config.yaml
n_layer: 12
d_model: 256
n_head: 4
n_kv_head: 1
norm_eps: 1e-06
positions: "rope"
rope_base: 10000.0
attn_scale: 0.125
bias: "none"
init_std_down: 0.0
optimizer: "adam_atan2"
beta2: 0.99
lr_head: 0.00559
schedule: "wsd"
seq_len: 384
MLP neurons of a small language model. Each row is named by its layer, matrix (gate and up: input weights) and neuron, and shows model dimensions 0-127. Each number is 128 + 32 x the weight over its row's rms, rounded and kept within 0 to 255. Numbers have three digits each. A neuron's up and down rows have the sign that makes its largest values positive.
A block is one neuron, or neurons of one layer that tend to fire together. After each block is what it responds to, as a language model described it from the Wikipedia text at the highest values.

L6.gate89:092134172136132157098161155142137125124095154094115186129143134119197108086143136151173157130150160156147116099159176130093079135080102148090132170073145170110131136167140104169129101173162070127125108135121140203088177134100113095089143116112132138133155188161132169158138155066099172171136177118166158129121128139162160133156170088157135091176064169138181125149190133147172131062116
L6.up89:123179126157128119130142160167146100101170087113071133079096053123084139148129137188120146154142142172092138182100183110125109156125161160156175106109125099126145050194129211129154128101150156154097142087170161119080144067167122108103097167109084089115131124099090167124119120134135168102071123144109192127166103118114103109110108139176117087166099082192136091107185150108155142091168
L6.gate211:157123199164145110159147162156097140157092123126138138088131138175102087109119163144118155144136069099171126130137171132173113117145112122146132039127160120128127092145129142154135130129107178088148135112202157156104096101132127087045085130171095164113065154049129161110071104150139167143135158121147113114138108181100108145096138136081108163152087127099101106119131152088167103066185
L6.up211:121169192116135225105186138084126133092123150110125175100081106188167137131100081126141094137116165121147123095123156104163119133126195119110147178143146072147099086223160123150146140140125124150139151112105082120084086119098118069082127145178148129178160112174080110067207150141144142117166178154116103123107135139081118102149171085117167125193137110102126084181138183162108126193113
L6.gate239:132172183088145099114126102155165097127138138124105114098131158107079088097123128119165113173105144138132107166117112118132096162081097112133087153096200101147134125152117119101134147151057136142126152120106190119161119120146117128025088107141063151159135105093134216192131166078142119140172115141101116130077101107112134139068197081107209137179064170110114099139122104146185106181122
L6.up239:192122113121140124121131090095119110170096228196125118102124166123117102103105138129121136099144097166130130133144134156137074145154123153134133137146150126118127111134168091095081148124123165132163136091094173137181091154144122108103141130154120081148185124089127147137134103087184162125133163099121118159097127108150200211138191096161111170066106139181093092120114138057113072084106
L6.gate442:107163070107091154078137142166092156118095098150202161176160088119085132103177149113121151154074133149058157106154140151109096084135134183147104109119202145093116063163050168148151155112100148145166122109142156171159109135145183070125104140148142142160121110080202126174110124133161103102150165153172154174125126169134091088180140122149139131238067150140133063120104076101112041106122
L6.up442:176115112097042200139106130144114140155083125139131145136094117169093147163125177183147129155108031124109078100091122159164123151101195127198116193113125170158139170101073071170132156158162125122152076120154127191164120152117088156116170120141092102144122121098150103117109150112154103158149144101106170117196114172154109113162171111098118147138061152126142103131130109099216102145170
L6.gate502:140177163126188121092144192153167074175133117147124144120101084175114110061194123190084169174152134156066116119164117106143076133130167140164092129124191110111085170172134156119183137146146111074106119176134080108135128126143094076136112133160103087100140113136159153195156166169112116096185113176119152078122081152152143117129149103129146132145115111154126167100121139121149145149155
L6.up502:118117154117115100131125153123091178101098172144122147130090137103106151121080173144120113147102084104078124143149104169148172144076135130057152098122160129203094107183132113178084103156157107099168112135186124021085067126074198119135127144207189136160116115079129067149136151154150134140122108103106175077163149072120087120118113138101128107148126158140105147189130148162157118049179
L6.gate504:107101114137129129112121125144145122160149061091120139107127122127146105090083092114113096193116130074215114082127100080121189187161167118110132158176199142157141141132132166129162142161090114167185117081175123118128148094140116139097099105144122157140116079152113092162101145084088105148179171152170114115126165130139118142081101189168156137098106162059085097085098149143081104084133
L6.up504:126085160121128123109098081096165052134153176152127080095098158144096111091181105144190137166131124114115090155114140106091164131067204128126157146178116143139122155180102153118109107153117123141142109163187147170139110130123057147133108060160113146163153100084139095118156168121175132150116146145195123129150129115195149139159148144113098160165083156141060158127092152100097056148129
L6.gate634:085177148100123095119149142121150122169093140157137159099078085149128176064146122155097107134178090148163116107102085182179077090132164144134102140125106107148119123148134149125133065074122144151116095111154155123124075106178193163041098098220103115154106143119126120084030156127164116135121186134164131148162142169150130139136127132116107082124157086136137106127124128070172124091147
L6.up634:116146124132124116160094106111106169095135155155132102107127164165086065111132110130177101085067141067163056090152097128131152118152120107111151167127133107135145183156083045135127100124129119155163144135182169135128117087100140140081125163182143163158146157160116187137120156100090125167142152089076064150144119129119142087166111077162075194140063135106075069150135086159167124157075
L6.gate686:164138143134136097082126102177113172107120132089141168171133151133147146105190158132171136145129113143122099101137176128151117181119149119102110135099182127142126122121066132130077125227145152138125129153088124115126147134083148126122109116183119159111108135121131143173139133113108144158195146109161180044158115156128153123148165090151114143132090122130119170111113149131175162124135
L6.up686:102083073130115096173078116150066110092160112145138164128114166148173096164108169155174123140063140111080123144153141029098172147117109102080077097130157113088111124087124127214168136194157162151183121128147168110107159156092151138126117101119152164158163050114117105210121082105114119195145103106098190095120085115119148115134125119157086162154156127083102162145116159106127110116146
Mid-word proper-noun pieces. Second word pieces inside rare names, such as Rh-ine, Kh-ed-ive, Harvar-d, Wh-it-ney, plus the pipe after single-letter table headers like L and H.

L2.gate543:132160112049074150106072137158089133158147198144128123098152158085142144111121132187129125190114137177136110126112102110177037160137097183120093133142120154086137126154137106118147187116173140125108167137110086078119154160085202143098104066117146101114095099136195117140130190155132114102182177145097138114119136118133104139166104124162143112117179079088100121199155131096137137077129
L2.up543:141106086118078144100147096152194114095135122117134144144041062129146097107116140155104082120071163090134105074104134150181139175123181126117093128100164125126146128134106138129134076134099083068213088108127156169132095137168139058144177133167035043163138151112142112088149146127140133167115162085121190167133144110072124100140112092156077073106114147128161106117127161059176129122144
Place, date and suffix completions. Country names ending a location phrase (in Brazil, in Canada), numbers opening years or dates (14 of 1499, May 14), and word-final s/ves suffixes.

L9.gate3:149173133176110114129156187133076145159118119167168093122161096134168071190125060116173142097173152133153118142121190153101078123143082155125149136149151093168142164118088116171138126146136099183125072137111156123140159046106150135155124106117114168112087202161130097114115073128150148118143083172162156089067124101118165132094109145169141144134151089087110171102099138122155069099097
L9.up3:077121108184093155099164123132102147102140135077093113175189106131135070201102150129150152120167156094152122128122181116051138129059112108131114126174116102145199162149075142155155082166138071132121137079142219104103135051129100132201163086133090128122174182146148076123144124086190112153125106104084160104112110088132092061078120108154111196175121159156110144148140126103127056113135
L9.gate50:177117160146157141093066037113073108161107160117137125136054109130119095115180141147176093080169091088152110122128162129110114202095130126154128119111135125096128155066115115110118111139094109173124126130106127132141138164113126101082097155135113087139123211136141132125167160139040160100153123125136108130170114053156161129132152167099129069164102112152168146163129115107112175133221
L9.up50:119082160104137114127134076125084156124070127134083051195096083053137161141073125126159123060221135140147196161145115156144094144110106134133125149088146121176101141190120139133049122186086118152124124127138151153145146077107156107167099083154172134100175129189152210123150171102159085150132137133099123134101024139095132129153121121108170118102110152121125103104148108135119138091162
L9.gate377:133126132117113148117161173067085122132107145140107185103129116111166162133099130143163082130160153066130139079117146127067140121156102136086158144125148061059150124097135104165104112129146175141151118124107145124121111128147185102111105098175113174118110159112122104130133126074111109142146116133108197141139112165151101126102133136090142144111053100124082179130090124127161143123146
L9.up377:169109088113140082129118103155130130142083118158151110120179129149140136155137162082160150165142067126169140156098138115113148134176065088106080150118116131111124104045158113135117087084130142191133135200140156121101113096111129128117134089140144129113095115129137146119155092184143095145125118200156155088089096120104140132097119076171130138126198133120165101064125149124133158116123
L9.gate453:122129160166126139164128073096081157148091112134138111147095071140080085103115057165133169119104121091201170124168131144147140123117135135095145134148203090127107138125091140194123129131120106117111082120135132222134151138135195174163102122116131135065106136118055150119122158138123119122085161179127153168151094086126129070135158183161100112159129048162061126089146161144129105096172
L9.up453:127155087181121155147151098196115114111133120124119157196173201055124130094135161115070145125143131156158120197164139152102160046086149122098146089162191137214123154194109075088115184130176142200185083135091162132087119066167199094139134118120126134112121098185142126112071080115118062165136188134126128139063140145129112180135106101160094143127136165134063107160096128093126132101126
L9.gate506:147060141157093154102145111088089154108174134104074132135104199099143109122153139122123148098131133124206115134157190145066194140086132173129181144110105135113166136099136078158152091102114121145123158099125116138128113072147196196131128073111140159104103105130142096139148146156091115119211118128110130124103055120088133157162134118162109146162089182115110079152064063165127154094138
L9.up506:180111142165125142108079092147080178145082091065128099146114041158186170172115143142136096099131077133144087113104100100097198166202165175203168128084139106132160132065125074073056114066071114104088128118100142102123139089181125031121125150100127152091139132164138131146132138167166098112159135149155187089108068047080112139086123171096095075144094140166116103175137166080125137154155
L9.gate653:212127134127134117108168121175150162128066137166089096085133139171116143069181138135165124166132142120136143134147140165098123121128128117172126152069160147133200093075071125069126127168090074080143151195138123186100162124155127099095096134159102159109099132126097120092124078120095192162183078146127128125137112157133196116153183169117118152089106071157140093127080162123110117137124
L9.up653:163120120083160139089129096107128130154115108137099125153099145112195124147166190151163115131171099077132166108141090107197164121160194144169138156095110139114106095147119112118126136112108152089097092220093128128095175142070140139124134146116169167102083125149163144108158146108131125168123192133177172110180082151128092156106126100119134157146093111124178081156157074096087156080044
L9.gate684:077114148101118098121097159112139111141092143123108112090130173189118127139145110121087076076109096168111149102165136117072123165149163089161112090121123185125136145050162130117141097092142115132096110157122127167160145085135178157170083112140190124084106163125119121077131060135180127125123138140177111015141074129139140152179146165149146109112151104122089067110143193134168159168124
L9.up684:068064137112147118129225119150103112093154077163099115163067145167069161146153174159124134133173093097125092131158174119123072148084170188144149160152103111173129143126157126182150129094144095120117091176099070104155092139116083154140118106122148165129130226121091187106165119149135104139103116161200089120074176100111105163160102160192152153105103113122077057136131135130102144154120
L9.gate692:124122137079166087121119137096126142096099242139140132118094052112117160102153100115156158154072090126138185144185161194151133135131181178119150127074206109130099121124128100133117121129112185147072132154118171181178108049164168145113086155097151135096084169130115099115127107140103141044122100099133129096122091127150114167145157143137157142106106122136086126108063083147166148132064
L9.up692:142112087095100137134130108150095187072144095173123110084120122158114104078119205174140147134146116142151122200145104146111144142127137125090135120149159124115152137197155099142064114119047172182108108166135128129104092123159132119126127105156115193117155165144171126139137103125117175109102086119139143097113069128163105181137112128095156148190114147058157097156165156113121116132110
Mid-word fragments. Middle subword pieces inside common words split into three or more tokens, such as th-ous-and, Hu-d-dersfield, tr-ul-y, imm-ed-iate.

L6.gate16:118156185126137126134093107172108151155126132182137141184163165140103110135164042174168099118121152121159130183138125111117117132155077098098122167108129142067155101141126122148084137082124170044087097123106111151145113115133200091108107138104141113128139088117103191113133168161096104102149178137132066133109090074046167127108104111180087120126156164190114141121064150132055135147130
L6.up16:109122144115136133126136150107103148116152191150152125179185111170126086138147111132173097100085059172101126133127162123158163118174150127119140086130164128087102063114068071119124098106161154093122113187110150156202077155159177109126131135135107109173140099097181141157158090117130138179099157134102139140143119106110101166105095061109085112114143155176079165118131121104122142110142
L6.gate98:111170165095123095074160134104123179153167110124153152112135066167147108103072154137131152130111118111138103143155171143125066111152083122063119200092157141085169160167132132118168148066112164165137126181067086144170142177120203125048114153133141158215134097120157106146126129086128119136152162093097107136102129110093202136136123117156102098137103077099132175120128110137151149136163
L6.up98:146132153095156110126174123135126158079132083194070161104127206148150148145124140101153092064164163145126097139149100130084144153108169101089117170112159184174104118098142116090105145174097132120084122146143173095148117121160104079127131156165147090158154126103135136134088170154114126168155196163186130153104077147137188167178112147088122100136072104055110104141193127125160132103106
L6.gate275:124156145127135129110121110103150144125102148114122135164151148166084139141067079107107094141153151116060140154105098188123091115147082116207175124169128120140122148098128138139159135163099113077075138134090144123108128139143098086093106186107127196121126105090183076129155146118105067126171132122136204125069111065105122097027150138120121102172134131183122171072085141115165094148113
L6.up275:162094095104171151093155145124205080165147116087121106086130145155061201131133159051136083112157150155165138119128119128166161124117112143166122193122097111129123106076132076103119163129133140093129220127159089134183098126105134173126142139132128144122136137114151125127133139123081096167088084146153139115142032118099123106085111085171139134105155101169142119119158140175181099141127
L6.gate298:123211129188106058109133139131121123100146118105067132136193095157139187084171113103174108121084104186145129136145069139181147090103138141142110142152129111128124142151089199098157156157118200085133203094134095130130174122104104132097035157129123138145110115082132161115127107155176175060186066169170128093115128136127125122109121133110132161133127066182165213191140154162146101141161
L6.up298:190102129123175132154124103116095165094140177169120136199104125153111182061125098149077154108142096130096148077071154125142141135123145118126160120163102170155078141137060046132135087168103135144105183124127151108130153100152136115133121099098079153148125161144098117138139125121154116128101087080082043099121169103175125079138103165164172130092146169168164119182160150087128129147186
L6.gate403:186136136161175122150126095101136223106114180148095101107134114147086167086188137106161171181124109077195170116081121142175174111132099204140141106180191127158080129160089142173145115098196166111131149130142127139108139077192111138117110092083096182190082153146094148157113148175079119091154081159131137123117122132214116149156165071126131110138173156108082171111080186109095132146103
L6.up403:121179089157094089125110130127173083142096107114119130135093080158093100077139082119169067080089073097103139087127135110167098123120126111141143141100184100124122071203186160123073118083123140126139151135120191156122142218125072105182137124180140157156103177127130151149118148091148118147133099082122075114166138129186114121140088120195120135096117173148137151133152142118147128159143
L6.gate409:136138134106191100093216126078120129150128073137144129126181140175157127074088132060174134090125186116177160137114160149143120081143073130130130148116169179054164102163076148131106081193133079040102115152101168130092136086181035122091108122098137156124207106121104161153118170087116111099143157131188084132115145121127154153099170113106120098167201137148131145136115163125131116105146
L6.up409:132145147096154093141149125101195046135163131183127149096169177115098148118137108137125168128190174128100186152126121138150123192092168103116060151164133163111149093211069101124113123165158118101111153153077114109174123141145069106133131127069101118128137086093106135108105115075127104117113148077100075131083107075109157129159167069119123203115168151157138117152136159096123175114128
L6.gate417:192166079116085124106177117116118123092125119185125174100094155201151153151135130114206134088115150087090163180084120152132158059067135102140090071161114135079111119170117130127108123162163168119167137120152099096113147128146113149068121177120108138092077118092137100147183135105145126155128058108137168170142109148166106128160105102144103139098138106143128177110138167101122142092133
L6.up417:143133137168155217090111077122130114132166146157121073179121104149129140128108127132082136117095077087141160128103172150177140130169051159121228140103143089119155109148105146110099115087149095146124190098076123116150140169128162198085119176088182137192185118105127150178111139163061167143176040090122142095115127138154145128138138106140114151099131125134097166161153125149103091107134
L6.gate650:169111200118123148064099145118159139141149156128135125130127114175119087108155120165113106114144114098086126103088113105158047178144111159087124145149090122102132166180200198127147094107113114164092116157160087104192126151159093076114109089143175145150094120194109173156143115111139144164154195193175117127131086108103209174114180113124149115135204103130109138150078088167119079138124
L6.up650:116148127133142111112135156081089126143105065096128112149110111132105159149136137098160144162104105130085115160157079144130171071149090080173108133136196137142129150142167156149134180155122148126170166091080109040108135103144189126111131133132091141133117110114149109140088123167169161130167144157128097145098048131131128130155143134136147091148142147087135182107158179096097093121085
Mid-word fragments in names. Short word-piece continuations inside rare or foreign proper nouns and uncommon words, such as Cha-t-man, Pu-eb-lito, Iro-qu-oia, and the hyphen in co-production.

L2.gate201:085101153086131035074143111105104099100143148136119121152061055143121119113172163118136138119079190083111119114118098113131090164182145137076210121175165046130167129115169125120147128103152195160141124138135139198031109088152104111107103155121132170140132090174132100140085180182038112177095083138136103152099127147113087160118128084151148167131129131163159113100124108105127155139156
L2.up201:158104112136149094080120118141141118118092163134117117092096135175128086124108127144089080188104132115147138078104117167175125085086100127088159130105109106145197111131152134086136069132191162067116108144128116128088084148138099105156118149145128122054138128133138146064102083140146194122111073105169138099157111021151124154112114165149082117076167061158088164133091116099119139172159
Prenominal modifier words. Modifiers right after articles, prepositions or opening parentheses, mostly temporal or comparative adjectives like later, earlier, up, greater, plus some mid-word fragments.

L9.gate9:112147084183118107134153128134103115080110114060164147145139114124136133139130084152142121129078151150162113104099108132068105105079129054112160183083149120159137161154134111091103110163097145133143114173091162155140157097129096096111080108085132096116086101086162169174181131115144110141161079082136106099071146105161136136114092102185135119164168069171121191149078130172136111105146
L9.up9:105154130122098104039152068186112116192083169168198092099087114200024131164120188133188109151151121189182144128122099117073087118121105119118094124110118180131147105166159076118090137109113143155136133160111117129189141131127094082145150070137079133129103135065148139116143133079167167106138142082137085076132131112185157166103120170128102097126103077132104107143138213129148151120042
L9.gate23:105162144142110113129109120080195128153107138158104137146087097148134163164127122124135108152079125112053136123102118109125119087160065106174147062173139122118166199136142122110140149091099102089122071145098125110136142133205074192081083170101141160120073090100116117141106093145152065146128173092120110141124161110155105157117118094060141125094132084123111200108137138134143080171161
L9.up23:104136111172144133142178129133108091120137050159113108181139155180114117082077132182166150099147200132111110142162141142111069104099123104136107143063196065081134107133109103141068124100167077170132109139195120159133200099104143169142147128091121190141075129125104150100168126102096121146090117113127123110133110103101120103130156099160138155138190159095204176116118112117089097112116
L9.gate67:159166176085111180029102114133083122090125148115108156130135098157151143110138084085121204114121132130094126153058110083170151176150082121071109135132160183099104155110059110173102091140146093144145129187079095158113152127167146156111090129183086175107142124157118133194143156131050077115150186143145148074105128112125181142124157106087123121095081118156083157125134127098160155190114
L9.up67:129146180085124165071083065112106118166162134162117083078135199091113106133104135112148146104075106088063127141137162097153132191146119160090104145162138162125077152123117104126159166078143163171194116148074180101160171092179114177128150169152130106130095065129078127144172109162109081192167173102103139144188132102060143121180123086167085143162105141088138143179121136130173136149082
L9.gate278:178145080135105156153105146210065163106093142118163105103166149130133109116120109105152085189157124143122178166066077088145123168165093148092086127116117160091088159118114119096131134200124148171129098145093115199100106133108165095110112137132117186145116132083089070132097112157172095074141116127129183111166147060102130128138088162104081116113099125117135161111128136113175112168158
L9.up278:141152084109136063113166118142118098113065160110158119088128175078097080107118035116170101070109122192102106138156123158114159142134114092129134100123167156205153119110162146144110153130183145166050128154120191171158168122130101146118117124148128162112106127091209131074098095121108150153154089101093157137104119116132159176110131082160126150153174148056101126119162179094150098099128
L9.gate439:142186145135099127126163095181089117127131164072145101195136133112166117113147065093112136079113145113107160144132135147085078159153103122187184080116140101114097111127098162186094127117136172140106123135150160129141110137132169105127059113136156148110106155174132146158132140130064115157130119123125129133180145108098160147104094152131194115144177138095080145059161118125173151169141
L9.up439:122157133121144106175136111133108143157103124159091097062135110219226140128120103104132192128133097117118149095117119114121123174178080125141180176123131117079171135105152077158068107045131199101094107130127116154123125128081136145173125087139137078134131125139184140085098133184078160138137133130085154154128065083128120167194133105158140151166216118143086162186118093161118150120159
L9.gate617:199148126120117154092145093146132183118094129117143102092154130142093112167108160160172103084126128159153133111123120089076121074172129160146113176159144078092162143153154107091108154100117163171135142134173138132129140133155123047128127092129159103089111197147103135160102107120188145078219100137142153106141083088100199173114192150107109082145135166112151161160150150129145126134098
L9.up617:155110123155130100122111058078130130093123112133115136170155145121087093140054111124169106117114100146136178175135108189156170095188068149152111110127116178165144113141197071079117143157163119072166149139152078110207165163118145193100162107168161147135042159059193138088063141171134113093156169127137082140128069141100114115116147163130124165107180124105134102152129175104169131115093
L9.gate636:114169130121076157126129091166176148103094148151120130141144108151149127150123122145150121097152131126163153136101130110073155146148088128106091110178086156115105125168130132143069029098136069089140138103146163153145143145162151132120084113117142122147129100154159122101089121136140106167155146112177170124089158167145171128117189052116148161099130132118079091144104174152143133083154
L9.up636:097120102155113181147136099058096098121111083086158154198104076127165126123153162188090131118049104118120086161087176147082137099153034103112133156134133121117138108153118181091124106125144089140100134139094168109137187100130100154109161165114137082155102067199165183164084118140149119144153184094129171077107131089128118141095086109079100118166122160114092187193187137102185156091176
L9.gate663:121142123103131089181145095204108073126110104129175165164114109135174097104064068072140071128205150173142124087148108073166097154171181156105136121035088065112163138103167140120115124116140165094133110161147154119110160156153134115118111163148181096104107121152158173126128114108136130100088120180148128155100107099156158148112140181131103134158099102093148165093133133129211127110108
L9.up663:154131068052091105134119120094074164142183132123134098128164067092117151113114085193098135090163124142118142191177118161165076054175177124118150138156124114128165071153140135138136058158139151093123142143119139093135104149145095132149134130162134123150100075133186100087176169145136138153162126162129135143113117118141152097156139137099112145128064158118151146100160149029191145135089
Mid-word fragment tokens. Short consonant fragments (g, b, t, d) inside words split into pieces, mostly names and rare words, e.g. Ho|b|bits, dra|g, Ti|be|t.

L9.gate255:128159100139141106108147128146105039145135157126124120134138143112172159165125149125189111105147173160179168092145075129117111169109147107133028199158111111155121186059102146103131145133161118179139121119166084146204116094151113098066126091163107125076097099080157154149154094095154082099165117146113238144172150134130191116077109117119135120087107120143164163128129132096141066065088
L9.up255:104078129158134097133067120089103111177163119086102091152062132126114109158075144069221133111147142088098141132174134086058105176169133072182152153165138152105117101064105077110121077095165148150096145162107134136132119101136143161141114131130081120106145165059171160091117151135089081140126107165125146058089112169092122160127113086158109079149133106148138105081112168073113128141175
L9.gate381:136136172141098159109104131134074079122179129089132151128083086117130139117076112118137122093172176119115141128147079077153066139111098091133109136116074179143108165130091209098193140141109109167126113139123133120137130089131124173101083111119093190103155147183146147156121093141107089171120174132122129132117125110132143087118121112146102104147109141169116131123090109132141030142145
L9.up381:139128158207114148134104169131073112139137102095142136175108159113162124155100076170087178084143126122124117147147143157182177177162106116129122158148156163094127072135132165140089126147092121089102090090160092110206140103050096168165141095123121174175168102149047059137097100132114097159109148128125161127111142148148113124161152157124030100129119138140105132105101117082104080161126
L9.gate475:135162105115145140152160162219070105120104124129213116096138192085088099101110162159167079123130223174125155115143098157104139122136141136148121173164156136147173134134140135128134175188095153120116071105117081119131204163094132115097088128091124140134112113123151158141062080125123073141101141130159157130045119069087110135082177138084069118106061111158111121111114208209165086133109
L9.up475:126069141180125158185183065107139086186123122124142095128133110111112066176139071122067100131112156086192164085135161112094136120159113013162121155106180103156143110135129133088125140144107154142199060109108125188087093109139133134153136126139138151076112120175140129132122125158082049119090155135089149131140092129110147184124140113137130097108080160181102132067117171155097143146136
L9.gate499:194135132129129109113149197215088063155102130157136175172110096120118112173135083145114040073147110141123153120120154116160116108129081113144159133165166164133115163103128162158086072133093150116113085195108081136096100180179140190128124119134120166093152144101147123124117173140133097121134106140133165100102175118205141175105081166139097097131171133208132097122109130087118100129136
L9.up499:129111129150128156133122163171091148135122106139133114125208113106117140167107082213176077079184149127127150117165171053134146154171162050160189185160170156143123153116088123134134114151169130154155134119106167144138140135168152082160148155163132128170120090050183126155117093048114084152140163110126166145142123089141129129171086151134082108122182132175139130120122118101123098126146
L9.gate520:118214125157099046108159149166091085112145095128127129181164113151143137153146076067125113115103142168118142109144104128111059117140126116143134117143199082150171133134064113127150114119094154104125095190192108125181126106143163131108121073119142156123078136110139148104097133119117113067121089161153161139135119130091136127103149142148087156165148147159131120108116127123193124160104
L9.up520:068103100110189126133158101133166093186068087071129144080106127134114127128123146146125122082136114178102101155166153122087102114131107140110136178103101122110156161134103050097108160132126113119072112103163137190111136134084132046144142150198137053158164088147139150154171083145126101143158106093154124093166109154188092136123164118114074096118114119144126140191113090104106141107153
L9.gate524:101175115109057146101130145149134103098146095132133085124138107089119130124164144160112165104062181155114134113145119085107146097120118134115094158109168108088089098140090167125041113161031135119166060123111149162137040115119168103102108069142118163144119111112166138160099194154139120152181118161179211106077144114099076125193136102100157107148118103197073135157112103138158103109163
L9.up524:142167127112143157152142139175155086155158131143146158151135145113168103082093087079124128113113184140160174172169165212106120106154124148078090112162098108148141148161144148146122132087163194079133155116081142084151119113124117097112073190112077107192140125160146111147132116111115101130080178155141102180108178109186170170101101095111134108144064125151121120110115128067176156168122
L9.gate635:164150149182124113162134148133144093160146164164149161210151093109137095134132099129061153099172151127173159178157168092075140110179131116144185209175144115070135165134156197114154141124166124108154146163132144074106169106127167118131102096105118140134142156152102107151085096118161126143120143158159170124086132147137126096103124145132141122160119110140120169148110088123100109094129
L9.up635:148103139114120151158141146123044139133156157081105140103155141083096065142100128117154120150136126128120100100124197180131170149134130091175105200117117151117173126126125134145154122142196129155177115114064167136074154185080183212121112127143125110175166088123091157081168108065069167149139148132131150137183078158092168198144137086144129148110149130125142122093134162118140107070184
L9.gate657:164148113077101148137126151161080126098124156125149115194171088110163083150113076099134102114140145148138089156108094109104150100149113222060085141147150092103123107146089136086106182088100183130166062104118130186134124108125121173112107138095164116133195133172147144162136136174085090173109156119196149135126201152111128166135070145141130145139121102113111133170109153115130150075108
L9.up657:105144090110120155103130170131182117168123135162145153193114137077155132113062145205067188121161191149136134149173155129134138238161121148123105162150123120127105169156153118087101104118144156085137065121136129150144122159160054192138089153112123106144170105128142096118102161154179083162098152097129174131120134186105115123102120129119094090156095101157095134155107088106115143184130
Word-completing suffix pieces. Final pieces completing a multi-token word, especially month names before a day number (Octobe-r, Apr-il, Janua-ry) and verb endings (conduct-s, reach-es, enabl-ing).